config = dict(
    num_hidden_layers=15,
    num_attention_heads=3,
    num_key_value_heads=3,
    rope_theta=10000.0,
    rope_fraction=1.0,
    attn_scale=0.0884,
    init_std_down=0.0,
    optimizer='muon_variant',
    beta1=0.95,
    schedule='wsd',
    decay_shape='pow',
    batch_tokens=65536,
    doc_mask=True,
)
MLP neurons of a small language model. Each row is named by its layer, matrix (gate and up: input weights) and neuron, and shows model dimensions 256-383. Each number is 128 + 32 x the weight over its row's rms, rounded and kept within 0 to 255. Numbers have three digits each. A neuron's up and down rows have the sign that makes its largest values positive.
A block is one neuron, or neurons of one layer that tend to fire together. Before each block is what it responds to, as a language model described it from the Wikipedia text at the highest values.

Responds to: Word-final pieces completing abstract field or domain nouns, mostly in culture, history, economics and religion contexts, such as cult-ure, econom-ics, relig-ious, history.
L4.gate437:106146133110133154131071160158161101150144123171136149118145130122133163103204191098163123098101135122140159128117140131116154159172081092157224106125148134134128126136125126123144068142084047133108143103098108116188177133130121140164118152076131150138123161125111126158169111120122144107133145115129140134156092132123103119157179183102135098091064152107125141201065157076121132124131
L4.up437:115140136133099107204024133120092122126133076137164171160112136077122149177152139070112081092057114151146171098107104129185140101107100169136183143179135119118161149135088145164129096166169108183106142129083114164103139135149209145120134108076090121172106180147156194151189132135140080078093129130180166109157134168097127121150087081145139097099104153131130119111103127116123142130093
L4.gate485:153146126124093139109175126177132145126104099073161141074074129131127178146118147105086143106181136145074168104158088158146144090130125126087139108135121152127164136136151137146179160153142112144108083157149143116053062145130088159158089112152156117137108146102166095097159140137112102141121131144135145134112156151159097110138070161125112067125067066088104083139122081070081102171189
L4.up485:094143109144199121141060175204146114094120082177197125138104119198113102118153083070074135158153080144153122123079114105166127125102163089134144091115135111139167133108133147111147088127108093099103153127193104169117167121122191127184140199068160129150147151123104126143149122125158159145133140074163130121183105126201117155153114149094120179115141152168110140097137092138127125119141
L4.gate1465:103168138107190110130116112118133127137175131138167157097096130140090150161136144173175112183129128159107107084132095093153166122112161116119132111125121163125103153168141070116123125110129140145104140109102150136099117136046124123143068057103167128127119145117139117079130105157133140150120110067126109131124058124199225108115118101176107158113169167117213163092107097122123116141097
L4.up1465:091114163135085187147107143110124082144197072078147115193157159124084166130131176154170119113171126112128122104129121164162163027081101125163169081157102177106192163082216084081146102183103159106141113155134127129134081110103179098185104122099087144120145125114118115144122120141166102078081132102120129141101053155126173123112168174112101080181149134141160109140105064108115112178152
L4.gate1493:131142136144065179154103139146148094105190160075158140140090110124099131135167149111118155182156105158123118134161056167090126152166094098162216164146127155127112165138172142078118118144065129081094146189105097166102146117102100153115154085181150188074091092158148125131102116137130103147126116075122120163095122123107114073127115103051186151145099112164119116103108161123168073208140
L4.up1493:114116101133112100118133153137072108114130091131195150177098136135135118164104117125157185118184220169096115083140131206147137119099132144143118150097144093049182193194154107042110145143116182077126165189096137097122122129123130146141114145164169111143114113137169094117139152145127058184132144073104135096142138155132125132110122069088185159087106181144140114127104123134197130173164

Responds to: Mostly the preposition under (under the banner, under contract, under a coach), also by, over, with, since; plus second word pieces after B and infobox labels (Batting, Died).
L5.gate23:067125132120089138049120154080127163092092095096157080164121143153108166089107128095174164123178132070135068179124175129133104142112137105127094137152113132187111121137098068134116132141103129123072092151118107136121039130093112109129109144132168149110129115115058137089105172154134152158160136163070149135146140186153140135110142106120160144180119150118171051130109181105181163155122
L5.up23:107139165113145112076083115133141093162136101128133164097128212135135148176080122140113162128184100080141116085185108106080065165116081103139078102138136106137104109109090106114107115163104139157160077122128132174122137119167151072123116100164163135152160140119052087202086126121069131189178125097067128137147123066165098077198129126107104155124086158098115153158089085075148104153116
L5.gate121:170130051090105106096121127129166126125093153106154132146083134117108105142099111118105101114080118090107091091168135129033144169123142150114176132155103122110149168166137092126152150085126127184116093063148158123102211108141143112138123157131072135094078151141140086081147119126146104151112175098113113096159109087090147138111154169156080168178110122081117087115180121107159142116145
L5.up121:135161154199078166157105160116094106172142119097149153116103142115124186092178083090112058113125139095099140155123147121119117200084113084103097170160134139164120165188137170094155077154145180080103062100207121112107125175124121100154082120070126112192126099113165138183154174166102172113156104055127134132084114168145122102072124139145137125174128063120141160091156124102106143128117
L5.gate212:166072158147120136144118104081084138137138131136103126117127096133098128139126101033146163145106128168104135118171143123133164128119111157138117116124116119099162099111167089084133142079142151088117153135139158142090098049153095108134132162109087124145155162124101107067093110134094113135151129085157097118156071102126113087156072144111128161108101219110093160135146126192123154137140
L5.up212:151161136144144142152120115141120092124069152119114105149154155073100152122092084101137136119137129108147102107121106147096143145189186097191142147099082130128120159140150089109113125148114104102168141113147114083094113097205160135097106191121111116148123108115128183124161118115137193133113138170123096165141036130142083075089172048131105197135126178162122105121121110080123169102160
L5.gate263:137122167150114129156187060092089175173154086118100075142149119175124133115102175158196155123156093124060170173095140137152173116161083096128058140147137137162114100129118086114070155134143175127148102106080117188188170172069108092129187136154133127115162072115132156125134160173121114177152073116173085150144161192105116167228068095095161125168120107167073126136159113093133123183079
L5.up263:140224127142164089193166131105108132189134076113109141117134130133144146115065146115177161154192157086147175114193195175162116074197127127199093073144099147141068048100106146137125114069108095108116106127104120164119137122179128098089149124176123143170088070132150131145142157116107116147147109103131128144143080124099152083152154156133136092120157137154116143134194154087112094045087
L5.gate309:113163128083138155111128100123115129148106099129104112088086105058099170130079185147128155161082091054119088074123135182104174120125108079124084108096075153165097129158078149089101153125121137127141117113146078132085183149177203150119155165173135120107082084122139121067195139148110116134096180122071108142122152129076166136143088158077114137108121138115139185103131107185112152104156
L5.up309:139151129101183125148103097113110156149153125186108138175069174081140160128140134151130142119129119067068155099088175128171101120136068121135103119176150136152057101137107067154134178127177155159096134144162082167093124135118173100132173191189104124154154066080090111121200121072106085155128162135087070160114123147088176144112149181089134110119112183098137124134149106183166096164079
L5.gate663:114113166156109180142140184151110108175100129089144121186121163194161176137141123189148132083127129138141147125130145126162119120180112065143158145128142167117098085128143078128157162153174076123145110106115138135130100173194117121164110065138080076104130135103136099126111129149142112160115154139166173143165181184181090132150111208165123098138111147115066117086100072117119195084152
L5.up663:159095139079141133174159117132136120103083138117124140128107175152155206115110091149179152129098069115132130067177096115067147151178085125102170125097075117155129103116143144135199162113129078148105115118136097158203105145187090109161099138193146131111081110171147135112123136173115074132186178165140146155160138103159101194148107133174157095072121095075094136160178084110161155156152
L5.gate682:124085069166155112110074111121092107128081115102125142131153099157171157128112091139093130130104110127132114073133128101124107159158152105128126149087115118177100117129168103116136134125164207114103149117172111133078147140181116185134112123113136136168114138152134149114061151108112134118177205134097184134157143138126163161065163136094152135175161140175153121086133129112124128050153
L5.up682:157131129128170128135137097137108152196191174104146207162143120121144056139098077059104127094087127124127100125069129076129117143124087121053122064073091166153131156087094083098094134153153126111126144079121111127131140114168155107142154138133131062056196156160174148127122111081150224090153146076098136120109150115048158124130120097167116136145117213097128144105152095111130078178154
L5.gate779:110149100136120131171158122107094123181197121150110067096157162188182160115140110114124152139140093144091067067205134108122087132211183113155109182134148159110148079156159100075138080102202153168077067153131138177119061141082112097056137119112185130120156129104100157092100149071152097143162120121115120115139182155147120131064148095113172080131142197101109112074156119136120096165115
L5.up779:135092097091155124120136149089141139132071150106196105140147132067113172201096144102098139093160144129110089125122096133102128133058119187155091148154112118163127091122155088105144132128123077109099091082153164024128150096073158098123149179195188175161146059022096173115125142091143168131110160135138179140159110155108132166115108125171080109109097159130127141100138144116121135112070
L5.gate784:128131105152111126100097133174188113155143155097144052124163116126108129127149115199126105108115075128102094127144152057121106189101102087092162119175167154130139061066132168171149145166117167102167139101086114110152167161086158092174136119142099156168087116099132162130140081121114131066136172143116118134090170096133147136164142131134146095152200210086125157143136168139146162141125
L5.up784:150169077157140148158113144111148117163147132110116132138103094081102166119081126161136094069115085128150122159175154070160143097124096112102114151121183149136171127224127108141153113135168122090210119083124137080164171129092141091172149134127115167171108092106125175169077169135127116067064139132176131103147122130183167140113103119104153114222178114089138129126125069125154109146127
L5.gate820:144144114106113100144078140079106116149090153140094085121177153114132109099100106090138149105047072140109143128175184090108125156111121150114186131100114114114109124140091139125124162143162134077152154125165093108170129121126149091134090095143128122110138107141128097158140122135133116083147089111085093045152122079187122130147085163133159095128144152152143214131112162148162145172131
L5.up820:078123185104104131085133095100137095125082159171131140073099209152092129181116164171160119085129102112139118110148062141098139129137201125181139142124149153136138055134112064099085141162177130161131182077135132168136071120129095184144122066153129121131147113112132127096089158126089163147060089128148165138115082108175164174126124168176118101115081096147081143147187087156156118144066
L5.gate864:152172164116145209162136150134049192168141160152111123125133114092156097085158115122194119127104114119139171125146145129110162102144089106125123130078124090161134138115175115139120104165133087098169103155151167097134170095148144103133092142068078161159131068134153156147163123110141159123122178110129157142091120146138192164139076145101071142144064139133133102123113070170118109128168
L5.up864:079128154069105098159143172125160145128155134146126076126089157103125158107152118203118137101142149173171112106112084148046199119115111121099107200114129154156168185159084124116087157140107070121154084100133140113123080135141153088140134152146095133099156084146167160152146156170145069107089129118119137113144178113110148150103133076142137099133131158104184147113149144141134168178145
L5.gate874:121143143137071173130180116074061167112134052082151142104134170144090124136100137123096129118133098105165164100173154111138161090146156163130100105149130161058149121112093075123163104160157166110118122118169130133146146168151159161125095141175135107199116087181149163135154178143051159168128102183093037143124124166108107091116106120114166095118126137157139106089106135151088154112102
L5.up874:092090105139122087125154165120028156111092114106161123064191081176079174154115151098099176132197205145118132167157139113149141122127136091135087081149186146156120133120110100124174120098097116072145143117161114126113168149126077125138165094174105163142100131157136152120140164169134105144116198117074091130173110093073132104123215164185122108112119113148073118154113113114086070130138
L5.gate1412:157118174128128190112080119068117131074158151133130148148135169145105120128095099119092146138159130127148169103039155152116168110133144087169163177145126088155184152175121107166145151106132084139077145171097118098075127100174153150133129128150147134147097103113085128134149113103144118132111111106131112111073170116124050094129162070123110145241089137162092107095143204094146129158091
L5.up1412:133109152128124169091132173125178078168111115136113130174062117117155119094159102106088136155135070136200132127122135135138144097161107139131136104121102148146152111175097139127110156132122197104114119112084126102052209105113166183094173143167108093142131140157076126110131154106116133171105149075151079088142158147121065164157179133131153236126079113189106137060191094130095097104091
L5.gate1494:125087131097119130140121064025145142132128102133128168126145103179179116130148150129106193140188173146138108086245107126172115125149200128142138099177109117120148118174134125105105097143119115132103158153114093101089105155153084129161129102099183136112138178092137199136109177085128104141130128144127079125182161180140131115096161129120076108154159112180100184072142126112174107143111
L5.up1494:098070155164143098169141077104067174142119086072166124075131143146162176125082076122166121060161101169109096109153148090141149147154150152144096107104077143157122147079154128052034143143122092154108134092111156091158151119081084107151119153158119139151072128104147186155122143106182118152124131122161146132095159225150154111140127164130116097102112135126165122060123095160093152156187
L5.gate1500:124158078171112173130136129207098108127100125129135111090142067130149082077155124118070193138198143067161068156168155139081148192142156145178108117143142119113153134113199107146104122204115135106121120095153101129111122141114109139136108111126150112159131090135157090179120057186134113119143120144065148050162127096172166179127187150106115138144158185124199115099173153171125131062160
L5.up1500:154096137107115069153124132135108143147118139144075081101139143099091163130092178127106120133189149086106051114100111109136188159112154094141132148117152154126158210152162105179112084146096115128114125124145094156154166123125123151161162095128153109164167131176136176116141091147107125087102142111077185115113091125164158127130139125166149130080137138129222168125135139188146074155147
L5.gate1532:126062154097065191075166190107023145151130100106090161165104140107147192170134074134148116068111153151169096114133143133180126152175121108135154168141080095196133092169127136128135110139167128124121078117105154157128074140137110114140149132164104092140147166185146158092105036082160138101126131183058126098098113154151147131159161107146130125167104162059152129121126167109092144124108
L5.up1532:124147137093094160143116105132084164165186188105070109148168125196184122111083076065176121213132184170139110136115164170200118128139128146087135110112104109157073087134143129079174166141163151092157054069116160139089067076143139138132163112103170125051088130126117109100124137098166159167140105128121094097119139140116156102085106137172151103080102158158135177143125120177144138129129

Responds to: Prepositions right after a verb, participle or noun, mostly with and under, also of, by, to, against, as in contract with, wrestled under, merged with.
L11.gate833:123150072164122147120108142127111150116148152146136126102123074133154092174086129125143148137098159126127123130156098169080161159150062137130071125115160187167132123138127158136103164083149097156145183087174187133128144105119109118114116101125118117074136116167085208076065183132165138043118133133161191147123160117138117180135196177135079080132124146117097100153156146151137045189195
L11.up833:088181147132157108155118142138148094103153156092142172154111121143108113129125108087192150113123166117114081130156133209124104127103168180124095143106151137116139156071109129123115131182190078132051116135105192084087086087141136134137153131222142146091196141183142164127135069074144107181133128169064180113156198054093127150119146108154118154065134127099093168121129094188176134043128

Responds to: Word pieces starting labels in tables, infoboxes and headings, such as Career (total), Record, Elevation, Location, Appearances; weaker on ordinary word pieces in prose.
L4.gate260:208117138153133124051150110120146187146149122110089114073109108149156152097107134064172185127141126149091122134150123081143107196123154100112148143120125184113185091166126107122172160164158169096141122180130103123106116098128100130191030150179098085161144162157147134182113151077117136095183169077084134129134147144113070168170139171147122125081142177139105135130128118193139109090106
L4.up260:114154131133092155125163154115180119062186087071090156128121085113155117166139074173113119082128120119090126092117187089148130157073131076212170114120127126158154103140058163111130081128193161131040110166146139119091061113226131157103103151173099116137132113190189160130111112135133098110087151110127171205189100123111136164158102138139108139141099205089119137152078144126109055116110
L4.gate289:148109126088148133109116175126111124114117109103127063171114133203104125157119071165147103119091145107120105176094126143100134113130113128183161135160166118113081120063147142190127142116091151159070093116078153123219097092103133115164167114186160136150091188101133140133153114163166167114148108104132132122172110149171120162125142146092114095112130154137131070165154175170106133131139
L4.up289:138135094087133171115129107137194141105189069074106130157155081090160142116154129122162187081106147120109096121166138153088131122114135118110066140123116110156158092104101110107119085123125102128168113115180171110109164155176142109110208151110086114127113108195125143143102102135160131156171146119086082189140140126104113121139183142090120139091138190142172113118172102089127127192068
L4.gate1061:116119132093069117128142157114083154091130195170158108135152086162151158135154092133113131138119145123106149176115111180125100146148105128154096115145072108186153122147179060174154160109122124110095153109195123084232101147151151126177119111128163136183104165182104115138160132140107174096113163128134139090154065147150152164060108168134132108146101088127136072208146151119130099110182
L4.up1061:059137126128125068075103119093108039183082092106120098094140090101092134145088075147118143109108092087110141144158125123134148116107100082134189147127129098147067077133163104142123135132108089180082116113086070079154135106114155082116113136163133129200091069146137073119138095116162155124170158153119060181060099132121123147094191148159150121114080124138112151146136112119079121101158
L4.gate1400:160155148110122155137196132123175170172186076142166064137101141132187108096152089032179112132155092179043160202107126108096160101088118172114169121187120116104169175164088108173137210089110115142124137109068087149128157107128189088115108127112106121145061112142196168116134112098132194129098112129113103122141139117091130111095094155126164150124146113109138092116149051143149115157188
L4.up1400:132104165138106130102204145115064136135138120094107174051123122104169108093159091138131146175138120050108161093164142126152094210109132155138120139110149160150158086139134132147076185137099089145078147167119133093112126065108183178161170148172088093127083101124074204181115116174184140115091108114136150179070104119156100132126139123109106130116131106133156088165096097094113172130201

Responds to: Final word pieces completing occupation or role nouns in biographies, such as histor-ian, profess-or, lectur-er, sculpt-or; also career verbs like served, worked, studied.
L5.gate15:140087190095105111153097127143105143115126101083121113057078120127128115160115119148160125113135106161144249078114110142156200168123171081169160082091170141158148160157141109071115107075116100089086097154157112136091144142165094048166130106140127156128140139109115144098099098130146164126086106133075109147086061094166120147152122110142134163080066127132175149147131175123149142093110
L5.up15:103157135145102103110139125091089178141106136083164090151177147131099101128111059162192130131145118073136215089123122140103188136127034106118190153135138174169121104170147137090110126086133124123156104175139180125112124118132088079104122121147112134156164148099075132101112176141128105104094116118092167138175114077089135176144123132156133125118076153200158133144127197041102169076132
L5.gate171:114063153128105138132101120135144134139112173105187168160107104206124157095109135120119095102119166116135130121148190162181100126134137153103125199169153195121146125127078158068130159112074142148125130168086124093099118122114152124131160068141105061118138169152158133091145128129126141054201149133157142154131132169143131129122180161133138168136068185166097170095131114131106096117169
L5.up171:100116168104103123147088179168113104134144118142186156128128129166114145119062160109174151136134198085166135122143190206161101122168138126120164165152069118078125123114094193132181093126139142139105046203087149110111099109130186185168120097105104076060141138086150169108167115130145149139108140143136082123146155142134117149110138130117145124145070181130171131101106150097170071145111
L5.gate194:121125069086054076154142104147152055151126141164060174142145169139097136128143139190154169089162152131154100135110183101132126134096127145101112121066122132087109091107109101099110085174148156124129139180126098144075138144136133060171082217164166096123090100076118163110133097137166113060174154147138153168091106172076152130124133154090199186094148155143150143117122114104080144123070
L5.up194:127135128113080146140116126170189150155138184121090139151158172115175150106152135113114162150149164053120115145106095104122106121133066105136067118107172158127138143111150138169116154124174135117103126140135157136125141210109106185103077167080054160107145117164134094101193105135147117099219174093155099139114132145159045145105147156139106094145159110113142057106131126137078144103094
L5.gate273:118175137141137087067169075172063166137103157116172142140169160089168065126145113117125149072138112103146107067083119169076121106166148149131128128142109102168116080164161153121137182114135096181077184130115124172108136138132146127091142114151136109090158103135065106096122176109163164080139122133112120066172171122022136188134057148125100130118123145100128195110139142109094094127158
L5.up273:137116150125087096106102110094135085120127123088132120082130145151138151107166094104105145079105153124090144115142122164188078098124155109181152161066129119118121154125188156064205135110145108109135095162125154124094135161153152142138115153103159109115124090149134148118093158187154103184168152162106209101115071157076089140096125172098142166141151156151145147091151131137116109118115
L5.gate448:122131157113136084114127094154144118201118121144166123177159117136124095101141081109082107107145119034144125098096090147146140127087116075154142123122102113165129146097152149162136172139192118129063132204079123117076140176095111163166124131166124137177118101143103195137114161082189142113167107113095081171104136110128140114123165166148115104172111142135191114116150150137136149085121
L5.up448:172096110058084140115111084162149102147102133101141135130138092105124096179133171149089102149129142073091121148093076177114140137137149106153194122101074149116060118131153140149122145150174130123121079143070117120115107124138141147191088152156051117177190077089175152106146151139120195145116129067143066104138114103129185157114159113142050118175131136085179136156124087150159147101140
L5.gate450:115071169116193112111081124161138133146087125109164119148083117101118111105121145081107127160177134137116184094149158192083145090151145162115093168091121124135094175113159160113160150141138117113129130131161107077043117153174139114141120151146086132225159152128165119135067137124139165171116156154091174110088121184072111090132173148136125175204137131136107113139137105143063086176134
L5.up450:134087139127087138116050128124164096124120132049153135212143100060091120099162109095108087120110159100178150139145186108136097126121155113136143108071142149158136145163146149158196114145158071133163150191114197118091142071141149132139101116138067107124175077124147140153103137084162172102137138127070119085165165138128148078143177152220133129128138166113149109144116146072133102093096
L5.gate490:161115129107122155115111140133140147108099096098117169125132110145109056159168167162125089122164137160166135086078114182125165100108142191116131121102074062088167139170157126117070104120131149121084155103105108091179081157158158073146146180166138128154153159142094100180103129174152175115186168094128209036130134171130156117132146100166141204153129099143128158122189087099133086132121
L5.up490:187149126159224144128121147118172104115127142114056179185125142111143119149108108145128113136122088102161131100064121112087146119125177137137141138142163096104135094212096156122097123129117098156178112108085134085185096156115141047146132075156118150154120140103088190253175177089104127109118109121132140146131123166075102110161167093157141188092080164079092099139132142087162147115097
L5.gate686:110065055122152139159059111189130093126098152141137130155184137125129151162139205119115136108074097153162106169141183141154152182170131158142191129097137187129168176076185188106113149066137092141099108194126086116149181097135126150163141130139153115180120106127136109087143156124071136123145097135059143068158099166143082105140146152088090123161127081117103108169118136160111155091135
L5.up686:115094089120101158176111075215120089135062147110161168155110172155073103129081075164146143137087141123092172094107089138133159176170130154125143119163156122118175110160117156118132102111171195144141094110082101104135130109115124164097128128137109173088235121073177152079125141144049197117188149155172155057173116108058137106175139174151095105113082166077124129121141128085100130058146
L5.gate794:126105145136050092098092132182078109156171047112134140111089098105127140060146137071128141156148115146152146085117187180147123181128148120116179109088106134096154133130163131086146157104095124096117080100121092069104168140138116101158068169126089215165136139124108110160134097159107141168051152174164198143132099154145115139133127112112095145094102111116128123156118146141099113157176
L5.up794:158096152166060109179140132179104155098137135165204211134111067146099131102158079146133158131103124153122154168079139136144030123127176146197168110187137164080182162108147107097092132186079136153149102117106129097159164133096127129143098108187157210116103182118119143118095148219075127121090129136169155107118093134180049135080103139097121144117058153135115157150131071127160131134147
L5.gate804:103106083075160097121088181115108139079157171057151099107147177141128097069120081066155126090152130125126172130176116150156127156137125138081113076078091164121103208170091152096167115085176108215118136168166101105119204136119103103163120082074140108055158115112125116116121157091163105163077152108068090075158076120150064168121122121118087111116164111138165110059106108120106140086124
L5.up804:176100143092145082100096123181168120127165056082172086178112142140123110217151125163107150142103195169103164140053156161092101127165098165128164143111153170119117119121113138053089141114114150100097119192110125110174134135112119148137137170181143087120106097100139184124091166155108125075129089071077130103171148115085119201128129091118130126132132111132118130087115111116114113118138
L5.gate896:156147159047142143112055167201137100142167131162196139163180200094110125110104109162157118139177133139133078136124132182099122151139123114076098121167098177118139144124103097087126121123150098168120155186125152079122148138111129175122093126142180152170134142111167122122097074110189190105171105119099137148106137162099158085081078127132092131103090076118125183150153103129159113125105
L5.up896:143125175110116136133118117151061135134081118116140127169168143138147164076077079146127083177171123084163154108143063105107139140140127142095188109169129124090112132106128213107106156116139128171128143169094111098177154123144103105162175108089140133084141087135102131070082122134155162157181120155086108176147138118096175132131176128115125156097121123142191111184129140086134157112083
L5.gate1189:163132185077122132125149138097177180098145081155052106105144126126187117156152135108089102121079134085162179147125135082094170106098163141116126138129093172138144120146153112052104116170129166187160148150160148127075205141083148144170105126122126184138146127099140081154106103125140122119145106156127172113130121105100108126157143146132074149109121110123099102114138122084114180116112
L5.up1189:133152122105120133130121158142122156116082154109083159107165136143100070144134123139141119172175109082173128084077098130160084167102157070166100104180163174171107136144153124138135172120088166127088179172117143149108137101158154118147147097091145166144136135140145083090169149075168161157135133154126148166119124112069101124106125085125065130083125144146123157165165126181152134086123
L5.gate1213:160122120129133149137084201134177136110189088119117059073134182124107095112132085101105097143126140106098088159118125112154085073151067115082090119089172121123134119164130140133119114139175122104117092126083148129191149119171155078097164127130146208102143054136119135175117130146163164121104148099144139169168112178167100137132097077155177135160123159175086184123126164143119111123174
L5.up1213:125119141120183093140121098080098099120144157147153104119154138145153157110123152126168138132102173069124150108120124183166143074144133104088197115097166099094164142112192151139100191133129063137120108104140143041169075158143161111160122151148136109114118109133082143103118109171078137096136120189121086170173125152158102084157157136131122157090147118160148159147125064142143152164192
L5.gate1405:118120084118139128131126140161163146137115140136126138150149091070059095153119161136139178175135129134126115170091145122139074174094124125114155102112217082124145160167148098164082056121155123121136123119100083128133099164116173163077116196146094081074172096075133136195086126133154178138145128097129100207137071090128108102127142103137139128114186127141143129091145167122154164119103
L5.up1405:137187091114182138144097125087117182149163148085110087140184132086108195107083144106126214217097129124110111067121184176129103161135110134117132147127087105156135131110138162125146128143104171074113123161104112077121131164106127088082145124172165085123186135137153157149105100104109083155112136124159117155145091152108172131108099087100181116119163184169151093120083101078106154098109
L5.gate1459:146100094118075095117097099143122118125160108067154148141073124104101125109098174108157068094101124153158130124069113152173030143128149089104132156092111129156106157105119147136130129112109100110149178172162137141109104101063176184090115169226141129121177159139158102104130174164136097120109135118137200116137154134146130107160107110138170146123057164145132177109138161106106132129142
L5.up1459:080079155127148034156125087149103118066100123143142074094135136089133073080138184090104159127189111123118096096111174178166138176134061123114121167054094099124096144094109126149108092150167078153096129162168107142209108123146154086178124146133140082093170172125103084114104191090126139148109068085072129142168126146171162092159091168154116113081113153134152145117157121108135117109105
L5.gate1522:116133131130104131136179125170091140089209091107110120093118151128099081114120090117055137072166141165114103092153134170103175102095113171062143097116090081086070133144116178166115106133167134146128097157129142078126126121122112118107198169204114071185109119079108181124115152135179118085136139175114177174090133093086127144140119104093133133091170182143134162139102162130163138164151
L5.up1522:139065101134127169149087100165143119054125095113128141095121127089160098109176121101102141098190118134057134139162092128120143151084105138076171165124108119103115150147113127115085107143172107094148151160109137107122142114100104042083112183136072062098123074139095117158123139117140123099151150095119070140133119147065150173120091065179132088186152161138132087125132143108126134144087

Responds to: Final pieces of nouns naming a person's occupation or role, often after a nationality in biography lines: journal-ist, lawy-er, profess-or, basketball player.
L11.gate98:102179147113148114119078129115095139182073155131140120070134114069106105097127173121128085146103164161137139169171121175121094114181106132171144121094139125153154088143144175133144169108139129177181103110205131150111145135171144125117157121132092114156123081155124071123144121084144099120145119132106153121130178140054095059132137129150159140142146087153178121094107091175084152147166
L11.up98:118145074096071130134075140107176158096083138112119061156151115093139145094086096122128152128115164128202105084127119176145109112186182166108099122072139103150081160183219092139109140123142109099142099150120072190122157143130128104150162127127131152134166087125120174111082112103163142190205137125123146051120082111064144120174138129207098170109184120111070108124129208038127113109189